config.yaml
n_layer: 15
d_model: 192
n_head: 3
n_kv_head: 3
head_dim: 64
d_mlp: 640
vocab_size: 2048
activation: "gelu"
norm: "rmsnorm"
norm_place: "pre"
norm_eps: 1e-05
positions: "rope"
rope_base: 4950.0
rope_fraction: 1.0
qk_norm: false
attn_scale: 0.125
bias: "all"
tie_embeddings: true
parallel_block: true
init: "uniform"
init_std_qkv: 0.0266
init_std_o: 0.00486
init_std_up: 0.0266
init_std_down: 0.00266
optimizer: "ademamix"
lr: 0.000407
beta1: 0.9
weight_decay: 0.47
lr_head: 0.00678
warmup_steps: 511
schedule: "wsd"
decay_fraction: 0.76
decay_shape: "linear"
final_lr_fraction: 0.05
batch_tokens: [8192, 16384, 32768]
seq_len: 512
doc_mask: true
z_loss: 0.0001
train_tokens: 115900000
steps: 6969
dataset: "wikipedia_en"
MLP neurons of a small language model. Each row is named by its layer, matrix (up: input weights) and neuron, and shows model dimensions 80-175. Each number is 128 + 32 x the weight over its row's rms, rounded and kept within 0 to 255.
After each neuron's rows, "fires in" lists the words (lower case) most often at its 100 highest values on Wikipedia text that the model never trained on.

L6.up50 [162 114 132 159 180 140  78 130 149 165  59 148 154  93  92 141 113 132 126 112 153 172 149 146 131 147 195 103 181 128 148  99 101 157 160 161 120  98 169 133 108 142 132 136 133 137 169 115 126 159 109 139  83 136 116 119 148 140 119 101  93 110  54 133 153  94 144 110 165 111 163 172 135 117 178 143 105 139 135 168 129  87 128 119 103 121 196 126 196  26 151 151  55  88 119 112]
fires in: "of", "appointed", "austrian", "attorney", "secretary", "corporation"

L3.up135 [113 136 110 161  41  76 118 214 105 122 123 177 113 131 175 173 112 129 121 143  98 128 140 130 169 134 139 158 114 164 168 148 141 126  84 108 125 137 140 105 177  68  49 120  71 140 115 121 125  81 105 114 108 183 165  65  93 115  60  44 125 130  77 148 100  95 142  92 168 110 126  63 111 162 156 111 172 175 164 127 170 155  66 137 155 123 157 107 137 123  89 178 109 146 111 131]
fires in: "band", "moved", "film", "movie", "them"

L5.up627 [152 146 143  99 192 165 125 154 112 117 129 145 151 142 123  74 100 141 139 140 149 125 160 151 142 154 144  83 124 162 103 127 125 191 113 156 179 142 165 116 118 129 115 126 108 133 134 137 215 171 108  86 106 134 111 112 189 108 164  88 124  66  85  43 107 153 118 175 139  90 142 100  56  91 164 128 169 150 182 182 104 126 102 113 126 146 193 178 198  71 110 162  30 121 109  85]
fires in: "appointed", "secretary", "different", "committee", "austria", "electrons"

L4.up564 [135 119 134 161 153 107  77 150  75 189  73 176 177  53 122 111 118  90 138 129 107 171 129 179 145 148 110 157 121 190 116 139  56 117 106 130 100 160 147 151 105 158 142 173 106 158 114 118 110 125  59 145 113 189  52  92 111 101  93 114 115 135 156 165  77 135 167 206 146 169 167 107 128  91 131 125 156 128 117 137 144  87  90 141 136 137 144 102 117 157 138 140 179 157 133 120]
fires in: "it", "which", "now", "lt"

L4.up490 [145 154 193 122 164 122 139 136  96 168  99 168  53 128 153 145 113 103 190 108 126 125 135  79 174  91 137 120 177 113 118 102 128 118  89 160 114  88 158 126 201 135 119  76 151 150 144 136  81 149 108 111  92 154 108 191 151 124 156 113 149 146 113 149 143 195 148  94 179 119 132 121 115 107 122  79  89 121 132 115 129 104  80 107 107 135 212 109 149 153 107 127 106  76 104 155]
fires in: "as", "become", "appointed", "becoming", "del"

L4.up148 [ 79 113 109 200  96 138 130 130 107 164 104  92 137  81 149 113 131  91 169  88 142 143 101 156 101 164  93  84 104 120 143 121 112 140 165  61 134 157 119 165 122 145  83 142 170  87 103 163  92  90 110 104 127 110 136  91 134 164 149  91 141 120 175 117 155 164 166 154 126 134 156  42  37 135 124 119 158 123 113 168 119 156 116 126 151 155 150 144 174 168 130  83 172 124 128 108]
fires in: "of", "their", "his"

L6.up74 [ 18 123 136 100 130 116 102 146 112 140 138  97 185  83 120 154 118 144 175 134 111 185 143 131  97 113 129 142 106 127 122 115 105 149 123 124  95 133 163 159 154 125  65  90 101 185 118 119 120  85 132 153 127 107 121 121 156 106 148 153 134 143 107 162 123 113 149 101 175 176 164 111 101 123 114 167 124 158  90 167 146 125  78 111 139 165 101  74 112 152 149  76 146  74 187 122]
fires in: "to", "would", "together"

L4.up495 [107 136 155 205  80  93 106 150 117 163 128 164  68 125 117  69 136 123 140 142 117  98 117 115 145 150 150 104 113 181 186 145 159 158  93 140 100 153 122 158 118  92 120 169 140 135 102  86  79  58 135  69 120 188  82 104  98 130  93 103 115  91 147 158 146  86 149 113 137 172 125 121 104 146 107 138 148 160 153 165 111 125 119 187 153  76 125 135 146  96 123 138 115 204  66 153]
fires in: "that", "the", "what", "though"

L4.up130 [113  78 133 139 125 130 101 139 122 159 154 139 115 150 118 129 121 115 168 113 142 130 125 120 144 153 106 128 169 148 119 109 141 151 121 101 108 104 159 120 136 123 119  89 107 160  84  99 132 166  65 103  58 132 145 172 142 140 113 172 114 143 136 150 175  98 129  65 140  88 161 113 138 111 112 113 117 152 133 121 124 204 135 110 141 172 200  90 153 194  71 128  93  48 116 172]
fires in: "as", "northern", "at", "related", "on", "under"

L4.up442 [157 106  37 111 204 104 112 133 112 122 137 159  69 105 151 146  95 164 107 158 135  79 128 122 133 135 108 118 123 145 112 128  96 145 158 128 154 122 169  88 142 115 136 140 108 141 109 140 168  87 104 112 133 126 142 136  38 158 111 118 121 120  96 112 122 132  88 177 179 151  97 177 147 133 112 123 168 129 102 215 108  87 120 156  83 108  99 121 158 136 215  98  57 163 119 129]
fires in: "war", "century", "warped", "of", "career"

L12.up373 [138 114 186 130 159  49 118 131 161 127 148 162 182 133  77  89  90  66 126 117  93 173 114  74 168 158 127 139  53 124 143 151 119 147  97 145 163 105 129 129 166 144  66  95 189 169  97 146  85 157  29 102 177 119 178 107 127 156 103  57  51 164 133 121 172 131 108 105 113 122 114 133 143 151  83 133 153 129 112 121 142 130  97 193 144 104 139 140 133 126  97 126 153 122 116 172]
fires in: "after", "when", "while", "thus", "before"

L8.up208 [ 55  90 160 167 102  97 131 172 153 167 148 161 155 138 124 110  98 120 119 118  51 118 148 123 129 165 103 145 107 164 132 130 181 200 108 164 103 152 138 113 127 128  82 156 131 139 132  89  74 184  50 152 106 207 143  86 135 161 123  99 104 151 142 170 108 155 120 141 176 138 139  89  91 145 117 127 218 138 160 105 112 114 105 167 200 141 123 153 111 119 132 167 140 156 185 138]
fires in: "this", "it", "these", "what", "which"

L4.up41 [ 87 133  96 109 180  87 133 125 166 181 142 148  96 187  83 140 118  90 140  49 150 208 143 110 160 149 136  96 135  96 100  99 114 162 130 163 165  80 180 138 123  89 135 129 177 112 164  73 107  71  94 140 169 101 180 127 125 197 193 106  91 122 116 178 148 129 126 127 133 115  77 163 125 146  96  58  92 107 111 156  86  87 142 190 117 120 189 109 146  71 157 100 120 140 174  63]
fires in: "of", "during", "on", "across", "numerous", "madonna"

L3.up243 [114 125 135 186  95 114  91 181 131 153 125 188 106  91 103 125 111  92 163  84  68 209 151 169 141 184 158 144  64 169 143 132 139 191 163 167 110 153 162 156 110 127  87 173 101 137 126 146  69  86  90 121 130 157 110  56 150 113  57  82 133 143  94 181  81  90 161 115 150 123 120  98  69 137 150 134 154 117 140  68 141 180  76 173 167 126 191 163 137 121 104 127  80 197 129 157]
fires in: "who", "which", "what", "there", "they", "though"

L6.up25 [174 141 191 182 149 115 149 170 137 134 122 194 129 107  98  92 128 148 166  69 135 141 137 108 123 148 114 135 100  85 140  87 138 122 110 132 138 153 149 139 144 140 117 128  83 177 146 142  76 174  80 105  40 152  55 157 180 165 172 107 146  98 117 182 107  78 136 116 129 150 114 174 156 115 153 162 163 119 156 145 149 120 133 119 112 112 182 151 120 111 150 125  94 100 145 148]
fires in: "as", "become", "al", "is", "appointed", "the"

L3.up202 [152 102 125 112 104 107 129 135 146 126 153 129  76 121 187 106 114  61 132 138  79 125 140 142 129 139 110 120 113 158 139  86 135 124  80 232 137 126 156 108 156 130 110 101 124 160 127 166 169 151  68 117  89 120 122 108 130 120  98 157 153 219 198 154 163 151 127 143 150 143  94 143 136 114  96 122 195 119 244 112 152 114 104 134 135  74 166 135 161 161  93 152  98 218 145 178]
fires in: "as", "that", "and", "because", "become", "becoming"

L5.up331 [149 113 104  90 124  63 122 148 107 127 129 138  98 117 189 137 125 165 126 111 121 172 129 123 118 130 107 117 100 171  91 121  98 148 187 173  93 110 139 113 112 157 123 115 158 164 103 175 144 122  90  96 124 169 118 211  98 132 136  99 152 123  53 189 174 177 132 150 116 114  87 102 123 109  84 129 153 137 169 153 118 115 156 157 118 190 128  83 140  98 151 117 168 180 128  77]
fires in: "and"

L3.up25 [129  65 113 135  64  47 129 148 141 148 113 124 129 125  90 128 130 103 117 145 138 166 144 161 163 136 162 145  84 148 124 132 158 170 149 156 105 154 178  96 133  97 139 160 108 196 119 115 190 116  93  69 125 151 101 114  63 159 118  96  88 115 114 115 129 112 135  86 103 128 114 131 108 149 162 151 117 160 135 192 132 111 112 158 147 129 120 107 123 101 143 100  99 143 105 158]
fires in: "of", "that", "brother", "to", "brothers", "broken"

L10.up284 [ 60 137  98 168  91 123 116 119 124 116  93 151 138  96  98 128 108  78 161 184  64 134 121 148 132 220 133 137 118 105 148 115 131 156  73 159 173  78 124 220 135 125 150 162 116 106 157 147 138 150  72 112 144 128 148 119 100 177  94 132  80 115 101 177 125 135 172  75 126 128 138  96 116 142  97 119 147 152 176  96 143 154 109 139 144  82 123 140 163 110 133  95 160 146 111 152]
fires in: "all", "they", "we", "weight", "allows", "two"

L3.up394 [131 145  61 117 181  78 153 141  61 107 131 126  95 158 244 132 105 131 175 107  97  93 139 110 155 163 120 108 184 113 163  85  87 197 126 156 176 143 153 107 182 155  69 110 152 130 168 137 132 166 117 123 149 130 156 165 158 115  86  98 133  96 199 152 107 168 133  68 124  84 113  91 105 101 106 146  95 129 217 115 150  97 109 192 123 122 138 141 146  90 132 150 142 120  78 175]
fires in: "and", "but", "or"

L4.up78 [139 105 103 200 156 105 130 150 138 148 168 115 107  97 133 132 125  85 147  91 105 104 123 145 169 161 190  99 111 101 190 130 205 179 113 124 159 120 165  87 163 147 105 154 118  85 112 176  87  91  85  89 143  94 163  78 143 163 150  75  87 118 148 166 139 166 153 109 123 107 146 141 118  91 139 119 195 135 158 167 115 133 107 131 165 117 162 135 146 129 112 149 183 150 111 105]
fires in: "his"

L9.up601 [ 61 137 129 169 142 142  95 122 144  75 116 216 128 119 135 100 114 114 126 187  81 133 148 138 140 103  97 140 111 124 169 133 156 142 149 143 139 136  96 205 130 108  96 111 147 165 181 107  94 188  95 127 133 169 115 128 116 140 132 107  53  81 136 123 137 160 154 174  98 140  72 162  46 139 137 169 164 109 144 132 119 153  86 164 157  52 115  92 106 129 158 111 178 128  56 129]
fires in: "this", "there", "it", "which"

L8.up433 [104 113 126 156 157 152 136 142 133 150  73 172 131 136 107 118 124 113  90 169  77  98 188 138 135 102 111 123  67  97 134 184 141 151 151 128 148 124 137 184  74  61 116 145 154 188 144 121 114 127 119 153 129 186 108  77 104 127 122 144  67  57 167 111 145 127 154 142 144 140  92 138  52 167 122 225 168 199 116 169 116 121 157 117 116  84 152  59 107  67 142 103 142 172  85 150]
fires in: "he", "these", "she"

L4.up421 [ 83 149 106 183 118 103 112 143 135 181  77 134 119 117 126 120 116 168 140 105 114 112 128 177 139 105  91  98 104 135 104 141 106 200 134 147 127 148 154 142 139 135 125 216  79  73 167 115 124 154 106  89 119 144 100 103 174 173 121 126 101  91 179 152  83 151 107 148 207 179 150  86 136 106 110 149 130 149 132 187 123  98  83 174 150 119 123 115 171 157 129 124 147  93 188  92]
fires in: "to", "not", "can", "t", "or", "ve"

L3.up230 [130 115 101 146  90 138 128 167 158 198 109  91 171 110  82 123 150 106 141 107  74 141 116 144 101 118 120  93 152 127 153 194 158 140 144  87 115 128 130 181  69 125 100 159 100 127 112 103  70 189 113 144 104 135  96  86 127 166 116  92 127  47 157 116 139 126 163 180 118 117  89  62  56 141 119 170 138 155 152 105 130 117 141  98 142 181 118 149 186 144 155 111 132 110 113 152]
fires in: "s", "m"

L4.up19 [ 93 109 101 128 178 107  90 158  84  97 134 125 143 116 140 134 117 128 134 111  99 107 174  93 131 201 163  57 120 124 109 167 116 120  82 133 117 121 156 131 137 150 113 122 125  85 181 205 154 114 101  96 143 142 134 107 129 119 102 137 131 118 133  80 117 116 144 117 148 140 165  94 148 126 145 101 174 104 152 135 165 104 120 167 113 139 170 108 178 114 170 128 113 169 105 118]
fires in: "0", "division", "team"

L3.up503 [103 148 102 126 141 130 111 126 105 117 119 102  82 141 175  78 119 148 132 138 113  50 131 163 141 181  87 155  61 133 110 156 136 120 209 189  74 156 157 102 116 157  86 118 139 161 112  66 137 135 148  68 131 167 130 178  61 104 142 114 123 184 142  37  98  48 162  58 152 128 127 155 139 108 159 152 150 196 107 123 128  91  45 180 155 169 196  82 114 113 147 162 135 122  81 199]
fires in: "that", "brother", "whom", "brothers"

L3.up112 [214 118 108 175  90 118 126 138 172 157 103 174 109  71 157 103 114 162 145 188 108 134 146 119 130 208 211 138  50 140 131 157 143 146 173 119  86 181 134 140  97 128  84  99  64 158 108  67 132 146 105 143 115 182 130 100  91 103 116 117 130  82 117 161 102  99 131  71 154 130 138 113 139  96 138 157 151 245  96 127 161  94 136 153 191 119 171  82 160 111 137 134  97 150 105 181]
fires in: "that", "film"

L3.up198 [116 168 127 142 177  93 132 168 132 150 101 137  82 143 158 121 123 139 151 109 113 146 144  84 120 124 146 102 134 120 124 172 147 145 101 106 199 190 165 119 112  98 154  47  71 185 146 131  91 130  78 101  92 195 121 177 150 104 108 130 149 162 207 153 149 181 120  70 173 143  86 144 130 126 136 113  88 112 142 147 109 158 126 150  99 114 138 123 113 111 155 199 104 122 118 146]
fires in: "as", "becoming", "georgia"

L6.up518 [158 124 124 147 120 106 120 157 119 149  65 179 184 122 138 104 113 142 168 145  87 109 105 159 129 208 164 143  54 187  83 142 145 128  95 149 145 212 126 152 105 133 104 146  85 167 168 155 117 121 132 138  58 140 127  78 156 131 133 104 140 156 142 152 162 148 127 125 173 163 143  77 120 152 136 166 201 130 147 155 111 140 136 148 116 113 145 176 135  98 156 122 111 118 139 128]
fires in: "he", "she", "they"

L3.up454 [125 161 111 128 115 138 141 138 154 135  71 111 154 171 170  98  99 156 139 153 150  84 114 154 147 163  88 142  88 134 165 166  85 133 176  76  94 138 134 146 100 178 114 123 119 109 121 109 130 152 103 169  82 102 133 133 129 128 167  96 142 147 150  70 140 137  82 193 110 134 177  86  42 101 192 142 126 184  90 163 164  81  86 128 160 137 165  67 161 120 147 142 158 104 102  87]
fires in: "of", "nacionalista", "guitar"

L12.up595 [114 153 161 180 127 187 141 163 149 166 112 151 130 206  74 194 106 134 149 107 104 126 136 107 183 116 132  55 102 125 172 134 147 171 174 190 161  98 125 161 147 155 143 143 111  98  70 131 125  91  76 122 140  74 117 176 123 127 132 125  73  98 174 159 125 162 140 161 128 125 106 115 102 132 110  93 129 155 131 143 132 154  88 137 131 145 136 148 178 106 117 104 129  95 111 133]
fires in: "s", "a", "his", "with", "of", "her"

L4.up178 [ 88  72 169 137 127 112 105 138 122 124 122 182 111 129 145 124 112 112 161 104  78 148 143  99 117 144 128 118 204 157 107 138 115 109  82  94 131 109 147 127  74 125  83 125 146 167  88 119 137 166  67 120  97 143 159 176 177 160  26  99 122 145 132 119 169 125 157 123 163 182 176 142 139 131 117 124 152 158 140 103 114 128 135 127 137 145 154 134 138 201 108  97  49 126 151 145]
fires in: "as"

L8.up203 [ 96 146 206  92 131 124 116 143 145 163  92 138 179 106 120 108 116 162 120 109 137 156 148 184 139 127 137  65  97 124  88 150  72 190 115 123 168 170 137 146 127 121 124 113 147 173 150 105 119 143 111 120 117 126 128 156 121 206  97 107 136  72 166 153 138 118 178 152 153 158 114  91 105 145 125 200 122 216 171  66  97 142  79 183 143 117 128 162 148 129 116 120 135 106 122 151]
fires in: "he", "no", "she", "in"

L3.up584 [147  64 135 157 122 121 115 139 136 161 101 129 118 130 130 137 119 104 109  79 117 119 135 149 151 136 202 113 152  95 139 130  92 141 128  99 111 156 160  80 100 119 152 159 157 166 153  97  88 151  99 122 116 153 129 107 153 176  55  59 127 144 113  88 156 127 110 162 155 130 120 137 118 185 108 175 127 132  99 168 101 180 133 173  96  62 129 126 171  99 114 118  59 139 118  86]
fires in: "during", "following", "until", "connections"

L3.up48 [167 186  91 135 133 143 102 154 133 142 127 100  95 172 121 132 122 113 135 102 128 188 138 177 164 161 122 141 113 147 115 136  90 145 123 167 108 149 146  86 147 141 105 108 161 142 167 159 130  88 114 138  90 114 105 140  66 136 141 144 107  57 148 160 153 114 100 143 210 169 133 136 157 132  72 168 157  94 129 105 133 127 105 115 173 108 137 102  98 134 161 157 116 127 130 251]
fires in: "as", "to", "including", "include", "speed", "rather"

L5.up49 [139  87  79 156 139  97 112 156 122 135  22 156 157 108 131  92 129 162 116  86  99 151 108  66 128 121 148 108 103 136  99 154 167 147 126 189 110 120 196  94 111  99  95  73  95 130 167  70 170 153 110  68  66 120 137 127 149  88 125 103 123 162 147  56 158 169  82  89 211 128 107 141 150 111  76 111 125 106 135 169 113 168 125 123 115  94 138  88 154 146 145 111 175  84 117 123]
fires in: "to", "and", "of", "a", "in", "ii"

L10.up362 [103  86 120 141 108 122  84 178 104 113 143 158 105 153  86 127 139 115  70 149  53  91 143  68  74 151 125 150  92  93 125 120 100 159 155 120 188 120 158 129  95 103 131 143 142 170 140 115 128 155 113  99 101 176 110 142 127 124 160 161  74 128 101 136 175  54 190 148 123 158  73 138  94 143  94 132 109 224  73 116 120 109 141 164 134  95 145  95 139 141 151  75 117 124 115 129]
fires in: "on", "we", "silver", "with", "when", "in"

L4.up124 [118 130  70 124 159 101 156 124 112 161  76  94 169 116 140  88 142 172 104 127  84 114 142 108 139 158  99  77  85 152 108 169 143 139 129 103 108  95 143 146 111 167 141 156 145 202 173 111 113 180 100  71 101 173 101 167  86 138 133 123 142 157 154 128 156 143 152 158 162 175 143  91  54 157 128 125  72 153 141 157 109 128 136 182 141 131 145 169 141 107 133 165 127 105  76 117]
fires in: "s"

L12.up175 [116 105 132 171 174 109  67 171 119 153  32 145 134 162 122 156 121 150 114  95 110 141 138 177 124 139  81  92 115 190 140  95 128 223 138 170  74 156 159 164 134 154 125 154 109 200 127 172 144 125 164 132  98 125  67  90 119  99 120 120 114 100 105 168  77 163 124 150  95 143 154  86 115 107  69 170 191 165  91  74 144 174 104 118 159  83 171 135 110 114 124 116 150 201 107 110]
fires in: "he", "she", "i", "it"

L4.up91 [156 133 193 139 130 130  98 167 158 124  77 143 115 174 122 132  89  89 143  43  95 130 139 203 143 180 104 177 113 161 120  86 145 149  98 140 157  98 128  72 169  79  69 191 125 135 192  94 133 117  85  73 101 141 126  82 158 125 103  78  83 161 152 150 126 114 127  77 164 129 116 123 125 133 132 207 188 130 138 122 122 165  58 123 185 172 212 147 103  94 108 118  82 144  84 144]
fires in: "who", "louis", "becoming", "and", "louisiana", "whom"

L4.up417 [107 108 120 111 128  61 119 142  94 142 126 101  94 153  84 124 120 126 130  90 102 166 145 135 148 156 192 124 165  93 121 122 102 142 152  68 152 134 190 124 138 129 116 110 185 197 140 136 124 140  66 129 119 152 126 127 168 120  86  98  97 150 108 134 116  64 110  95 142  85  72 172 154 205 106 138 113 171 116 168  88 113  61 110 108  86 140 130 190 149 121  96 140 122 136 152]
fires in: "in", "on", "during", "until"

L3.up610 [112 118 137 173 152 111 161 142  70 135  72 141  55 104 134  91 120 185 188  68  86 179 136 141 115 172  95 162 117 127  93 110  82 132  94 100 150 157 110 157 138 116  92 172 200 104 196 117 178 114  76  44  45 112  98  75 113 130 122 147 146 111 101 108 144  92 117  74 136 175 162 106 125 127 119 141 136 157 154 156 193 130 120 146  52  98 114 159 155 149 115 130 134 174  93 189]
fires in: "and", "goals", "apps"

L6.up397 [152 165 157 128 124 144 121 140 132 121  71  83 102 187  70 124 122  65  75 143 124 146 134 149 152 184 135  67  97 153 176 125 113 130 148 201 165 126 155 154  94 128  76  72  99 115 121 141 191 121  64 114  89  86 143 100 140 142 143 141 133  60 153  93 137  56 112 116 156 140 104 148 132 197 141 134 175 150 157 156 135  99 168 199 134  40 144 141 131 155 116 122 108 164 151 162]
fires in: "by", "to", "of", "include"

L3.up422 [ 53 117 118 173 148  94 125 120 131 152 135 184  85  94 105  94  76 175 100  60 152 100 128 158 115 176 141 153  67 119 148 116 160  85  83 187 110  75 137 124 140  97  94 163  52 144 213 153  81 129 150  35  86 156 141 142  93 156 138  74 142 168 134 113 104 174 168 125 150 166  88 125  98 158 156 151 126 134 129 149 161 125 107 171  93 124 148 118 131  89 117 153  85 205 116 119]
fires in: "that", "where", "though", "because"

L3.up324 [ 85 159 161 172 111  90  72 186 118 132 147 116 116 142  86 165 123 144 193 113 149  97 138 130  91 147 145 138 133 102 137 119 121 158 195 157 160  52 172 115 159  92 145 116 109 154  73 150 107 148  44  98  94 109 147 154  95 131 113 113 108 143 170 152 124 155 161  44 154 132 118 131  93 126 111 177 137 119 128 138 132 137  36 103  88 136 135  93 158 130  99 117  87  96  98 197]
fires in: "still", "to", "becoming", "become", "richard", "becomes"

L5.up633 [ 55 116 155 180 138  93 109 164 102 146 114  96 137  81 132 121 105 169 156 111 103 157 121 150 145 143 149 167  82  89 126 124 142 122 190 118 134 205 145 185 174 116 109 163 137 146 109 172  96 121 115 127 107 198 107 158 113 152 143 121  97 127 105  85 107 110 159 154 127 191 123 127 126 110 137 122 116 180 119 138 128 128  70  98  80  83 120 104 131 187 164 109 159 117 116  98]
fires in: "to", "video"

L10.up364 [130 130 146 113 179 101  90 155 129 113 146 170 161 119 164  80 119  95 156  93  40 138 129  83 121 151 112 138 119 160 144 158 107 164  68 161 145 176 120 190 129 132  67 134 139 165  94  73 101 177  49 162 110 157  98 110 129 171  66 118 131 134 144 121 135 124 183 154 144 154  84 137 116 125 125 183 155 155 117  97 105  97  74 134 169 129 120 134 178 124 175 123 114 174 115 164]
fires in: "as", "however", "although", "when", "if", "so"

L4.up225 [143 140 139 153  40 129 158 143 148 141  89 159 167 109 165 107 117 133 123  59  89 110 153 172 118 126 104 148  52 159  96 213 114 164 157  75 161 106 144 136 102  54  92 139 114 137 130 128 129  80  94  52 132 156 144  66 152 217 130 106 127 105 155 150 133 149 162 187 109 110 179  81  83 150 109 148 144 145 141 110 103 111  48 159 142 106 117 154 161 128 109 132  56 148 148 100]
fires in: "two", "of", "tour", "three"

L6.up198 [112  76 155 136  90 122 184 142 145 140  87 139 116 114 117  63 111 106  98 118 130 140 126 133 131 146 100 140 123 110 117 139 126 106 163 167 124 165 174 138  86 156  52 133  69 121  78  76 131 177 127 122 135 178 148 149 105 170 108  86 102 119 126 120 147  93 110 141 116 162 156 130  71  96 152 142 132 146 170 141  90 134 104 156 148 114 165  82 136  80 188 112 104 136  90 109]
fires in: "s", "this", "anti", "type", "that"

L10.up545 [ 94  70 122 142 172 141 122 154 157 164 104 112 144 158  75 113 116 124 125  91  99 134 131 132 119 142  77  85 104 103 155 155 124 135  86 159 173 116 153 190 103 177 125 145 186 164 172  51 131 205  75 123 131 135 122 111 131 200  94 119 126 109 159 127 157 133 206 203 140 117 120 146 128 171 137 137 126 139 171 116  89 128 105 180 163 101 151 176 133 164 165  82 169 111 119 118]
fires in: "the", "in", "a", "as", "although", "since"

L4.up235 [129 165 144 148 127  91  54 128 145 158 145 145 131 135 145 102  98 189 141 141 131 140 123 227 142 191 138  96  68 127 156  92  79 156 138 139 108 179 141 185 131 102  81 121 119 131 142 121 127 104 123 175 140 144 125 104 111  81 129  87 140  96 166 122 106  95 137 161 128 196 163 162 117  95 209 161 134 186 107 195 110  96  53 143 105 143 125  94 109  57 159 137 124 121 145  81]
fires in: "to", "years", "not", "help", "also", "together"

L10.up24 [181 102 188 173 102 138  90 142 135 138 114 136 159  84  95 102 107 126 182 158  82 115 123 109 113 166 108 175 125 141 132 132  88 113 115 123  97 130 130 189  89 146 124 106  78 122  86 158 139 155 126 104  96 135  77 122 153 152  53 132 156  85 124 171 128 150 193 150 178 218 191 131 133 108 122 123 197 134 142  51 104 135 147 109 131 110 106  89 145 126  94 150 114 125 151 152]
fires in: "it", "also", "retired", "now"

L3.up431 [ 97 204 162 125 134 112 148 176 103 156 104 168  63 117  85 161 111 183 159 102  88 146 143 152 119 123 119 132 128 121  97 209 101 115 186 103 148 103 128  95 107 129  52 105 106 153 115  83 123 117  62 156 113 102 107 204  97 116 131  87 154  78 150 139 122 111 159 128 171 104 146  33 110 138 161 134 129 185 106 132 145 133 159 197 140 150 115 139 162 117 166 183 185 103  61 118]
fires in: "s", "boston", "background"

L3.up167 [165 128  84 135  68 105  79 158  99 133 121 156 110  94 133 171 113 154 155 131 134 144 142 123 110 132 155 150 152 119 101 112  90 122 180 161 117  93 166 135  75  97  93  18 120 167 155 182  85 126  94  75 161 113 158  93 160  84 100 103  66 113 188  97 130 116 122 105 131 143 136 190 153 141 115 153 150  91 167 117 113  76 111 203 101  76  76 105 134 159 114 112 157  64 141 157]
fires in: "to", "release", "during", "released", "religious", "of"

L3.up580 [173 123 109 113 101 134 167 134 176 163  37  98 153  94 132 129 143  74 163 137  87  91 120 120 119 167 147 131 141 151  92 122 120 104  91  50 116 112 123 100 142 148 104 107  92 164 120  94 148 105 120 120 123  93 117 119 159 108  97 114 123 136 143 128 124 113 138 122 114 104 135  66 144 107  82 131  96 163 173  91 128 124 167 137 154 144 161  50 107 151 133  38 184 172 162 153]
fires in: "they", "and", "band"

L4.up195 [128 138 121 188 168 102 116 106 133 151 125 106 158 177 125 133  90 113 134 132 170  64 126 161 146 147 113 145 117 100 161 139 140 163 183  75 182 154 155 117 135  48 122 118 102 128 123 131  64 107 100  65 132 158 149 127 123 136 147  74 115 128 156 119 150 138 160 116 152 152 128 103  54  78 134 189 161 182 187 121  78 115 123 137 123  91 174 111 171  94 181 161 149 109  52 138]
fires in: "his", "working"

L3.up627 [154 152 133 111 114 101 138 127 147 126 122 141  91  65 137 178 127 125 115 129 160 121 137 178 114 139 200 117  98 107 135 121  92 117 197 192 128 127 150 176 140 143 120 158 106 105 122  84 142 164  94  86 134  69  99 105  39 118 121  60 166  79  97 104 135  72  92 208 149 138  96 140 109 136  83 155 106 172 161 126 104  90 150 153 121 158  88 138 123  99 149  76 105 123 166  81]
fires in: "of", "center", "olympic"

L5.up25 [ 90 148 183 113 137  88 142 132  53 165 111 112 116  99 115 148 109 184 119 134 161  55 164 153 129 127 114 173 146 115  91 153  99 146 139  98 129 180 139 166 135  62  95 144 114 133 151 125 119  57 147  62  69 173 131 141 152  98 142  71  64 102  88 109 151  82 111 124 149 223 213 120  70 112 149 123 105 183 145 161 117  88  93  98 110 123 153 147 134  99 152 105 120 181  25 115]
fires in: "tour", "title", "position", "clan", "little"